{"n_kv_head": 1, "d_mlp": 1728, "activation": "swiglu", "norm_place": "pre", "norm_eps": 1e-06, "rope_base": 55700.0, "rope_fraction": 1.0, "bias": "none", "parallel_block": false, "init": "normal", "init_std_o": 0.0, "beta1": 0.93, "lr_head": 0.00367, "batch_tokens": [65536, 131072], "train_tokens": 772600000}
MLP neurons of a small language model. Each row is named by its layer, matrix (gate and up: input weights) and neuron, and shows model dimensions 442-537. Each number is 128 + 32 x the weight over its row's rms, rounded and kept within 0 to 255. Numbers have three digits each. A neuron's up and down rows have the sign that makes its largest values positive.
A block is one neuron, or neurons of one layer that tend to fire together. Before each block is what it responds to, as a language model described it from the Wikipedia text at the highest values.

Description: Adjective word completions. Final pieces of adjectives or participles that describe a following noun or trait, e.g. stub-born, air-y, lab-ored, and whole words like allied or competitive.
L5.gate115:127097130155165161086149116141111112136136185073171115082144134104198088069177144105163112096093026064170101087138130121075118091099108136116124134127158154115083109138143156113102106161116144108088125151171123151206065136167142143169170139092104125090151120106151143092123151109105141167
L5.up115:100157143130112090093150111142137151144089138154102134153132103123170109083135146126073136122155183109130087124139151211152190080167113089137196067061117074144141150089103177087098102096112090132150181150086150121032114153123092156105166182168121108143084174078144123142162151177141149067
L5.gate1400:124128138095140143104155111199101145088130157119139062098123088094179168104135181164140141080166156104126176143099181130117158173139157138109135096138068100094104113113081164061088108153063145124136125137134162119186110219099100094139221155089123115117096138150178162091132135119109135091
L5.up1400:141167089085158125186104189149107137084076150131103106127160083112101129112117179043170105127137032148130092188145116137140116128125170069069171107143131103083164062181111188086149143162086152087102092180118102140081163194096160171093147152152138080088043099102084153161112115162152145095

Description: Wiki section heading words. Words inside Wikipedia section headings between == marks, such as History, Early life, Cast, and table column headers like Refs.
L5.gate857:083142074128150074149079187125125120145117173125155102083119152121094119160094111115199141083146163207157140131118120120080113127133134104094122109170088123115171088093069129132126106119137126150114158106201109105126147088151144115082087092099161147101105104178103124130071147199105164173
L5.up857:086108135085123149162153139070163117080046110115120062118051158138166088159069071125071134123146097132151120127120100105096087172161126087106113111175097096134079077073068166099123080138130181134185086130092164107139101115176163147081063140137139167153120112140126135082132129148127075145
L5.gate1670:146104146095129089127140155082057139126089131075105112078184165117138112129161119122066174151114138164038137120133105131084118116142079093165062098139168096113143121108097170164143161126159159167110129122135131165192203087139108167114105107103111139122148106098118118134122185112123095152
L5.up1670:160141159138119163113126148109107076091116140150077106132159151106160081096066138118077120126126082097110161131134113097124135086166081091155138102066139122094113101139156166141163117138119130178093106120145145144169110149102074157087136109105146137137085161136026117139061211188081144146

Description: Plural noun endings. Plural nouns or their final plural suffix pieces, usually a sentence or clause subject before were, are or a comma, such as concerns, cuts, urns.
L5.gate658:055117097152121146139143114106097171147113188138121182118083143165100121169141187133107098125120154095056142144093182156108111167132115181140111072144169111150086128147115082131130110101161200139115111102149099099135151111146095160122145124216117108133101121215179125099145120153113067140
L5.up658:105222123145153142167127149170142115067110136170156122145112155108088111141112112130083099165112160135145121155118119136103165095162123178169159127163128161132100119158157088114118096121081163159125148147136122108097108100148098083123123157155102128170137107169109147068125159137088131109
L5.gate1617:110179091086101106119115158109140172151094171104152174110128144119118108146072167120074140124164125127099131166120106129063092101166068109110129127157121127153089070134091117079158111091022127162121134177139201145084142110093158077136143170134098103119065076095121114176185181142064114135
L5.up1617:147180105156097075020121191109090145142124163115108169178155099188118068152105146161152110136116100102119126136118140128158112128126129165201170101205111162174105093100128101125164093149152167150142132156142118111126184104196085134083153127146082090175109122167113145118114132146160103110

Description: Wiki section-heading words. Words inside Wikipedia section headings between == marks, such as Early life, History, Awards, See also, Description; weaker on biography words like moved, career, born.
L4.gate130:091139098132113071207094078116109128116117065105130163141096158142125132197102129152088089168125148089107108165146086100157124119154119053073130101129094121114169174152129099187107175138106122176171152143116119127114126121209148153146091102099134088164134194174129166160117150065171130138
L4.up130:148123147134083127094126108134128094082132130152115091168135115128169173166091140176205115177148095117141071150070145111145118200083138119165133121077109057074162155125118116087127142096136093170070187110085108065124073173115111095158101151140120149134119178175134072177114147156163143140
L4.gate468:091115125210125150147145085116088099132126129184071146110113159111120099145117116094203181134120157114132141147097107161109120157101184165118197104137107072154040092139106091133098155208147157143116067148119157159121109108140147155143116099112125143195134132197139141119113076132154088177
L4.up468:141124111066092185142179116108170152118152092124087125151103181115099086168100113107083175106170133135114168146182116123092127102076175129101150207125091069081069112143181125145078114171101114115113117142087179102079134067139108128150139121134149127214156160130126139123107093161119123157
L4.gate830:119130086096140134113086090104094119110123159143078113083127169120134127070075106124134067123189072159105140169185142133049094210041063149119168133108155142099196093136139142090056086162058158150096088160109156110193057115110163119104112139108181106122165175161109140128136126120175108091
L4.up830:079140013109081159113107158091113109161169128200090110102134103150160195114156184126095085105157120092106147120103124075142077158156096100103148123115122130145100060109138112112138080114074143107131175170115129133120112079150107173111153166148140107125157140146148055122138108174133123110
L4.gate936:165149125095109114180161183184118074126105160125050180152160144100117135165176094154167120137095164159081108253106098133102091117158130106110158087098121130088066139132124123169101147160161143130136120115125134118134169137136163111075140135103139104157157182144165091161115137162121151084
L4.up936:162128116091111097102146136101144105147133114118128073119179164119116147093069102110149068178081183127105082178136148117136091115143139116118178132109137175151114130086098144134141162093094099141121106169173141139101100125119118223154125173135118082123086110156070066142099144145138156075
L4.gate1082:111087092059216094116185117159153173098140096202069080173102129105113092172103089102195144143111091131086108131157148114137105098131105135124144102102122081101123177126117119152140087118138135135154130117134131130126106136070123094129093092149077119132122127123156125112146135133176120113
L4.up1082:117136127083145156142100157189104151094104159154158115126111083143146158170044141111148136125121086124113103156136113107109107077181136099165086126157184101115125114132088178082096140167143123146134107100166083105119112090175135099149108126086163126152159140120138136093123111163199109102
L4.gate1309:130141095124177082143125088073186084145125161145101146112110168121123104167123137212129067084060097152097103077159152078129159170143115207136154119179136119114133096129148084151138154141115180149158085127113116127107191109179112176093100097132188129122081127131065157119169151092116135209
L4.up1309:137174068120114096112117113098123158100154127167141122121112168105099107151041132123071081118112195079158112148123138118181070166133083151134082128133167070153141115100162082089098150152121143101104067170081086161078159129092151150107117141107120111132113141164192088124158108151184159143
L4.gate1313:143121156109146125142093107139119138094123133075136101069153126097133079133102115141159136125159090206130104132122125165158168143074188134167118161099094088116109128175156113126179206145140133085160134123138151109152114085121075137198162179212100129132098145203076146106156135108088131102
L4.up1313:154124123118135181127122145130081094104120098104117177133159105105145135138097094152160099106140139175122139113106092139125129099159167096128123119094064057089105151104114135109175175106115155141171159138135143138149100138148125204157146175105131132176192124131132113116118118170142088080
L4.gate1694:115118115126114143109170146109162141164145140152129196107127137193124179146090002157128135093101112136089145137057112082139182132129122108149147089146092129101177104144088093137103160088182153133153165177090131167096124118180082110170120158121150155121108187107133078138142084129187144134
L4.up1694:150133131122124137095150094185100147175184155211066041125121158121132187127097133121108129090077203169095178201110135103180116097160156096136069122108146185104110178089072108144087187145154098166102139093192156129074147093119112119127098118171115081098105142145138140127147128085110130158

Description: Clause-joining conjunctions and commas. Fires on and, commas, but, so, while or provided right after a finished clause or list item, such as "present, and 40.4%" or "White, 52.7% Black".
L5.gate430:070188138148134137151153151166104096187091053114104100195142176158104123185187105060137096147123091094135136111117120084151137148136150102119064119133166145134159168103072128109083127121104052136139150096106154094100056139152100086166150121143128125170083239174093167129091143182110143194
L5.up430:132124118179166156085132181167134173190180156122057088076145156108134142119191074146119099111136147142159116143125050095115130103179135136123133111155059164148138162156162142116118168144198124176114116150084086116151166103055125150210127158149145127157150122135150151149108121126107121126
L5.gate1305:090090101105151093189115131144160148173116111120136146184132123102128101120097136167189144136137164088059048101093149089098159030083115101123131115211092133143130184107170080144101139135127100153092162057165152084073130108123146209090132147093217132133131115118103160149148102151080114066
L5.up1305:110133173151114103118126147159091164177132117157147122124164082144099163142139153157141084140183182104169107093124099153125098143175127151148148065073114157103120125053101127074117125102118160160156171082114173113067114148173165114146166156085135130177125126133149137168186158152128184156

Description: Adjective-forming suffix pieces. Final word pieces that complete adjectives or participles modifying a noun, such as -ic, -ian, -ist, -ed, -ly (Kantian, sliced, leftist, heraldic).
L3.gate262:142125181110105117129091117076129141195101127084166137154106121086168169118131177091147087204153077141173145109169108132126055161104108160126079096145128124118123147122133148112076168136058113144178128131149147130154153085081106093091130114105102122094099095143085145151120129133135147100
L3.up262:122127119155098117148153101089100086129143096128157139153076078124111153138136097188126179179099156151166126106148117110095115099076119173160136100141139140139135081091148133078096187109124120135123101175145119194158118109147138059130175072083100110110167111083097107112138148130112105098
L3.gate443:157114137125119141093207064163096123126140126101142105123127145153172145102135123089115139059119084126145104151142155166093118056126139138088117132148076063128051119085116182108150101092056088112166168166126130120168068154113154107123121175110135141088112092141151091171192119114114135134
L3.up443:161133101120142165081129088179079170083091116136086132122128094124124148097105182100124090090138125151136093137196114148101128055156147106100118107189128103117132128094135164084110057141049104106128120176112145089102124149077114105106156168103121125129123152158118122144178141139143111128
L3.gate865:184107100088162147143037070136116116112153079123103123170101099135141123107132135136116120103115081144170094166142092103123123094156130119112143088129130131161132164132074220132122069142098123119077096135112177116172127197110136128067178097116161178108101117169079132220114150153170071150
L3.up865:139114213124132142087141124176166143131089159126145108156116150120180085153119191124158118130096147147161072178113175171147131087157164131162113168064126081090096116168119169090130123120126129122106132149093135066133165186110146093114161064095090175135128128173121106142169155071153149150
L3.gate1132:080067176083127107111160121149129077107082093112136092058094127161132151143133166120108131110143117126103068165170155131100116078131103095144110146133094120096122093129112114109087146141065084093161107147134134125168071168108135085087094189135100123125102126159074063154136197121127086079
L3.up1132:141095122070131111165157111149139111096123134145136116156123138126123139129078122094099135068186146086129161164156180137106092143111158132148133170161117110111119118137145077122122145127028045070128098149160104108096154147102125119171101148105125077172190123121096113135157118150054087101

Description: Clause-opening subject nouns. Head nouns that open a new clause or sentence as its subject, often news or commentary words: rumors, reports, allegations, critics, officials, word.
L4.gate598:094082149129105091117109103110097140132146134116158223130122166113135093112113053116128131119124093134161120153175101144144123170073137161167128101089114135152060099139093122122111090121048123190153153198172092130111110059102125186139079085093180140136164133066141136124087151128133087165
L4.up598:126132113143135068117153138133126186178096211139151151116125113105149145153178164135088110130145165071115193116157149115154132123174095054178081134148130111123161154127107088133077109120143142158198175149146135136204124130123162149124114098097145092100119103082049079160097138131120103158
L4.gate685:110126155131104087079070129100072086130061165115103132101179090118166090176187051135179078110155119145101108097193109097110096136111117142164127129078134164156124155124129096136153107116151152152182093157129113112148117095141122080152181119095148166140132130158096102102131117164109103079
L4.up685:084164115129061114030081098100046128171129157098127109081152166097114189201138096118131128054106116095145076111149120165138133125100035137212112101148175123103109157134119197156187166141100162108147114143138108093140124114104147132134128200118168132147168137165085108139133162142111081106
L4.gate840:141116178143103104062217173135074123151116160149132184107110121138179107122145082101133118080120094056132143113133135134064109089077175163122086136170157110134138148129126153169180135121122122133197141061102167128149180048071109122098156086121196041209131133141144155104102132108122107168
L4.up840:099129131151150166091084121142126155074098199168184146126145135097149082082199157133127139096116071122199138111124194171129142071122096116144103060133134115154102123153161091140126132107138132135210118144167124101140146094132159128149138136061137197149136145128061140169153136151137140123
L4.gate963:138122158088153123057152116151116113180127127116110209083148142087143128148089068103112074122183112147121156140095128120124116109124142153139125134104065113143185076117161135146144207167129132120081089103117205113123083085151143133143087173119118134093071167128148163143054065152156122161
L4.up963:102157124117171154123046089102121126207088133123088196124116135093128112054120117097071137221107150088132153147140142150122101158063108151148092126115127168105132133059103058158110160174117183143077109156158179138123137152181140124154071164109087157097102126132123151115087167188106148152
L4.gate1002:086135130150103139139135137109181108144139151161104221109146090174078133126147111128109143109130127139101157142156148137095098138129153135051127195129140105194150111181101087123134141125089163105095199190121193083132210126126143109140094086119095081101114135111122152096129120111099114133
L4.up1002:127152161154074064122112155130119131138097089158157168124097106161116155138122150126084131114132189170142125105178201151072121145119161109079112178080147111174095061116132081128127167107136175163168124204142156103159177178179108137094133147143171136108155132068121106154166081117065146140
L4.gate1095:165155148149205108120134131071143127093139099098228101058130158098125104106102155125125079133080112082159101085161144160101157091168146129135043164172141103145116080125126189103118124085144122152107121091097124118200085101116123093094147145101112124139131155122094099090148190096165124098
L4.up1095:136120113126128128171193113199120123114158108118157127182131130161121086095119102112125150201180122119090073190164150114063129165105090131097167090117060151148118070087152118135095088078113130134096165093118162066137144084063077092131072117119175108081149114064111124071124110134150135093
L4.gate1128:109076140152150084112111115134128104155117154162184127167203127139176102102156122101107118075164119132106135136151092133167146115119121070168109151124138104113108136177077105140126142062150101071167140089153196162089126108116062108135100117128133105111106182123063075093111153088144133086
L4.up1128:125062080159158154125151149139066105118132155097135192177109126102121142139110110104090123100096115089154129109109114128087167132130103081117087132141156114147140141095132123115115115117114141183190126126124122126090156137122097124148111135090106117112173136096113065192148155144125154130
L4.gate1451:157110112141093173086190129124128111121138159078174129168095139090102139196116067148129114080096140123127090132163086130164088125142064161112122098152118084163125137100103134087112168136093160178078137153069088096086157103140111107098121144071165059131103141118108047117149087136150099101
L4.up1451:111109130132114111086129126144138136107136088141129184151098139123116111144122091130134117091108184082121143136126136138105119127143161050082098147137130112114126096111129151051134177076177147108129133101080132115083088090154081118114146100093135087120069132144147148096093069054125154137

Description: Wikipedia section heading words. Words inside or right after "==" section headings in Wikipedia articles, such as Early life, Plot, History, Etymology, and the following "began his career".
L3.gate455:111062112048146126088175103173161118116072126054096179114142138092152109080119098164117097133125134151145120166112140134134138164136106108157115103089103081130172174084145202151091142152107160128155157139093134060116169121141124122189098130106197059089155130122157111155112025117151129131
L3.up455:146107116143106154092131154085131150202134213164060189127150095083095169108191148082188078159138091074152098122095124125117104154060184153078154107052131180083080115102147187138115134179136137128148129166069125137132164076160091148075140157134221157140194087117168080107169054140157132121
L3.gate598:130083124112127130176186082080115100115110155090113145092167157200163159129080110154093112113115111144145188112099055090164148160104131163149110113152162103166130143089066165119151191118069143133124149151091144135101091085159130111093117096125099154076136202080168056110155135132181118154
L3.up598:149099160126127161076099027168214095165120148165113158143113115118145085156113176143150106042151137063148131180131137130186144057148126090160125108119115103095120103078114129161169124102140150129147120092133050099139130136125067202092123136122137152111116192146082187138123083140118116118
L3.gate830:107104181117172106101117140104139161144160169175090118160191144142078178122082184170128159165091089175154113120191155084082145118143174138073118123124114129110160117124151134134105044127104135152152088136200119160117132095098099147151113144157142109100061161145122121085176146162065096146
L3.up830:090108114141162169150111099168117094123156144142119149094183099124116129167111142106197097225176086139108175177115153152102126086084156108079109090101114128114103128116130158148137092125062134170084078136181136108117116150123141100141129117147114150153113085131140189131165031160093147059
L3.gate1127:113163150147103160143111097129079110181106187129124149113116137080175102092120142151119134145142138104135151095140125109198122167118141167117151118121178114114160092128102096113166159170057120090147072093128182194149129069120143150100113161156178157108157161091141124140113152086111111127
L3.up1127:069114177080092149095128102132108096128162109119086121151193134115150113086085124131117187157081081158062124104192123054157089079115114124118179134128139136132116108129129136189115167153094098156158134123107134145167172141091124050132059132111150187149234118127141055156038124093136159131

Description: Lack and improvement words. Words of lack, improvement or degree, especially "of" after "lack", verbs after "to" like enhance, restore, increase, and adjectives such as better, good, largest.
L4.gate190:130107171162094090154161117134161109123134145108159170114128115145111190103019179143103148183111153085066127128112154096133119157161077077106021120115124121097141142093145046163162119101100142182087151089181132101124105151098073221194126084082112142151118163054086149122132172140102091106
L4.up190:162073189144100079119106049159133137127102164097126151136140131159164151138071162130106091135110103142088134113143085123118137195095103099078111169121127170117157146107114146163135069073125164110132197125142142121172123156123074120107068125175081110161146095086091125105119185081144123112
L4.gate619:165155172129109128155139142169149118087102106161076148151089146177164063122162088117082126178136096117137164130112144141136140193135155129098111136124121111162090150112137171215137169118095126165067169142131074145152157073142114078120107201101153088136146094112161225081125125171067155170
L4.up619:147122118101115099167153138070075140121180101151125158064129140146144139122089130157103149133191118099169115129200145125096145089161096075160122089146177126143176158110140108117177091098122128073162119125097146144165124130110096128148122161155145134123139100110109193117107148121172100122
L4.gate1043:150093124082092107128136101119134105089141167106110060152185106134105185133099145143122163129062089147155127142130196116176125097071205149069090134112071106091089113092114126139128098176073150157164113195166211157148130158088114176092093097136126148105068055189114098172130121134146152139
L4.up1043:127124125122056159057129136141144164192106165102186177180124165111146139163081121085136143109117134047154092057147156123135146101142095063146158120123147117138144086123159105074110171117113146149125180155100087117164130135131082140152156067090127141113150087103139127145135103148128143144
L4.gate1242:135139120090112115082157107173128106073144129113117146088143168096160135175131086157077109122153123110117164149134143111154150150130129137140103071097129111160143161116133166154163179110108083161085115157128165083179094125072085159109066117092077139129150111184119172095116099141143138118
L4.up1242:140140115111168127074184158170140138162152110214074096124132136203204153092114101147113137085163100137135162149129057137154150134122117115129142123150138119086094155144116144130173105106124090101119142177096099140131114103121143107235136140150118078082056118126127044154168102108109156150
L4.gate1288:125126107135116078085175078127129121092108083057098159130156164140169166148171119075152127080130092067161066178150169092133097145153078087094130191114093115126152112157091153091127103099143117126125142169088108151194174205095176134072138173092077154037149136173124177096140129143126161106
L4.up1288:140063173156150144105149166153111108083154155149133090115129149069137139133151137148153114083146168069170133121114114114084082118105096107127107131165119116095103198119123116133156107170118145106109125059129092144206123154125174170176115136150099102191139091150165118119116118057147150102
L4.gate1416:115115104160036108125110186100102090104140184156154099203096139160145095174115098139129176121123114164134079126134136100136097181132116137129087096240145118110058132153153088107116126126116109112108120147099127112102114113107116131098126175126166155118123089125125144070190114095118136160
L4.up1416:112085056123111083116107136129122090132150112145146112163161125087134170181121156109172115158177100128158139148173097113134127168113095128115149097111159109118118085146183097169111153105096124095128129176076191126134113114108112089220174167170124164132105150108085100176180102129113120159
L4.gate1417:130095115104145091117101101160064121102122132172103113140108130103135123102073131149129071095080171135192143086145107098136070197131100130108127093149117113127171125138179114135119124047137175137076119092127112172153162121119150174119101112088103112093141129150121137052197172092099100076
L4.up1417:127120141135174134135155129122148152096093117165192152079081115134199141112076112123088092061104121073142148189142126083101114121129090131123113148130113096169106075122152165111179121181165131121078134168129137092153128132184081090165130126170080146149169152087129207158060112106136145130
L4.gate1634:139083194072155124132143192088130165138115159105136120131143117149160088088160096173147113104141149108140133092070147136182121113115102171119162135097122161126122197158134144104084126148191137098120118102155141183124091130180055113169118181084106101072157163139151129122105105128114091161
L4.up1634:225134042118106077143089119163100115171127162091094136178127145146168126217122072113137108130173126125099076146147136094122138126172130177126074127125128127114121137170092111113111099120148179122090102152138137173124145074118179144138134138114129120119112140168080150116134083125072117147

Description: Clause-continuing comma/and. Commas and the word and right after the noun or phrase that closes a clause, before a further item, clause or relative phrase: women, / villages and.
L4.gate180:125199129094138112141075106135091166105099103118121151097153083103137147140158151154117175146075143119154099116170144092166157136122112101141103102139201125155137119076173159115115141136110128088120156153173155103156102183161143075168121111133102166133183161134155197076084141139163124117
L4.up180:114151147161053153157170054118119128101110132099099131133124104145088187152152123098139134132095112056086080095112146077149178151133118115120154163162098133116133129144187150130060165049067163140080108104209146088092104081112153094122135099131100172077147120112089075157123105135088113080
L4.gate623:158153140155129142122101103174157109143052121136113144119136067131090116086178078161097126152129120152110184132123092167142103074149131112137159127133111100099131096057116113144160111105141157168175187085155164142160153091144138123163197135134078119161178165170168060143151137174154142141
L4.up623:099144155147203195128121136136120109111145037109132114137090136161106110168129102132143154088155102097049129155124146099138104196113122128125199136108093080115143172067159145158126103076075107144102191098082160045135125169133119153120072084064109103125166108117150080153153193103162068164
L4.gate650:203165078163100163143114109109165178131180154143101111148132158124113129130134151142068118126165090137118099172112070103136163111091183114153045146093124098136163132122100164139102123048164143106175105172173107153101078067079090127152145129066068136134114132124124113175158125122114128129
L4.up650:125159100106146153145135083122134174108085172124128143097112133099176157132108166144100118075124137231119121136124145154123143093095084103122112156125147157118131186143119131110210121102105129117136151246158115161165178128146138184116147131057079152163148122139075165162076099149103172117
L4.gate1356:134151105151142160122125144097097131076107084185133126121173121053081208143196190149088125120152141085115131156140097116134139120163126116106053162123120117062113147139088123109142161158100155096163121172130135161160137131143161097184109210052091118180118154148116159085091129131148153123
L4.up1356:139139077133108129097106176086135134123069122174084161152145136165142164148140146120117111105064099115117145161122126157090163153180154131128094152104115091093154120115058178161151100159078098071158153174164081179126135135144136154149130127090114150150081176102122172112160104112118142104
L4.gate1524:136118078025157116131134175157165108118118124170112150116153135130175108114102163117154081135142115105063078136153143177114163123087140169172144118171122159143138142133088113130083116101167104113111123147161144085141108135099134153190182160129128142142151095192089102103086119168135139147
L4.up1524:112127147136097139134160131161102119110116168128121119095098154178167181134171118155172130116217149114084153109102062128135118176074093167169137182114102171105125169089109122153146115123095098163125153139184160131113101134138148082125145129164114125101096120124101114100090138164110160153
L4.gate1600:093141162125100156172151150096125147050169132144126089093155151090151139130165089102102125194166142136135154204094153165145127186124129092134138154143144193106142138070150124065079126166157071115159126154155118096078079126151121129140145124130152163186128152180121137078139169095175081171
L4.up1600:150176175101138134062162110150137178132083075081112170081131097128106097164133152128091064098131123106132105090130100115168113107208105074182153158148108097115143203146123090115156173112060182170077144081097128161116087095150153145111159107150138113137185125146115114156170141179101134116
L4.gate1603:108076092198115092132118161098160147093149119107210127119142123085098116126092095167066090169098127076138126138128126113161163106144130139161118187129125167123115185142160101091136162098165136105136118120106201201125141116140136142134178165125100116134134090103115157160158120125167160136
L4.up1603:117162133129157070123152153070194152106143158132156190064170116162095098101141124197086176078112118127093153106108172073089174116171094138140145144137108140110213173167079164175135131053114099116169063102081149153168119130129078137129122175100114096180153117151113167177115104079091106098
L4.gate1708:069171131157123126047116161155142135101115138099136113078111177107129089096090137134104120172140153091123127181091160096071112171129117150146126124154132129115115142113095138154055155111121148135121119151143177055068116130124164152106082172166129134124087119154139161091118082141087055131
L4.up1708:196104099117118101097123083137136177068064141100132177147154119083106143143102180110108194105130123133162122109153135154169128103112168175125208110118165099137178157186119083144135180165161093133151104173121096112134155124125068150121129136159103165148134161112100150141109088149099145127

Description: Plural head nouns. Plural or collective head nouns closing a noun phrase, often after a quantifier or modifier, e.g. recent research, multiple reports, analyses.
L3.gate671:113178068145098085086137120071079112133126101127077098139122167172114093144132112097113161116163044121096110166139127119138112091136168146093110113174119046146110088112087127129131112206105108159154113191153115115162107105117206117105130161113120151128108088067101098137224130172129095140
L3.up671:144173097175106133133096113123121123170111121121145172221118165146128129118169152158097151110128075133053169171095169133129097125252145125131152124120095067148078116075109131138146085146121111156107213165139133097160203122156109157109119125122118145127151112021070123195195157184100118171
L3.gate881:039120153211072100076146101130078088161137159096095148123086171145146136169187102134158120202088136106146088180139149091142143121155119138104100095155111111125078122145107144096161123110143102140078140138128173162150154096150110142138142146141140139073112145088131142144180134076133105089
L3.up881:068109069159101137091130063133123039129188093140147144109116116164106116120178113144082111166132116116109083122154129124096115080145122143105163111150133096196154149163094153158125164140157174169203114187155124119097141082149153062140118150090134090111097105166137129167167133154091121152
L3.gate1068:167143113178147056121169147116131100164141169152084112137141101169104071107179029101217091127172145155107100105186145142140119082090141114076136134138167145182178117083075115165190133088077134046176158117182134135159150110122135090118113165162132158136137133150163094175150134116137136130
L3.up1068:133120120164139105111090144138149182195119116108131148194108123108157134092156154159120108152061099119141116130101108090112126148079128141103092081093102115153113111145045154099090080151095180133115142130188113088123129102106106140142081157144139128146118069095089099088121104169136110082
L3.gate1376:152120094164118138094152032090147119134117158158100110095065111149088095124122115182129107164170096171073103160087100131166203103119125128121086090106146157112138066151143166070076194126131087138146191154145148090170115120078211089097092170151133070084145084067120139168154109150121062149
L3.up1376:072068132157066143125095128148177143089136149176095138058109089149105110121147169101155123146130157130143139163148106154127115143139125141138142126097140115164109159125138126106102170067146106111134092133167166101196128101095159058106153088120150136130135102098073155124071091162180038065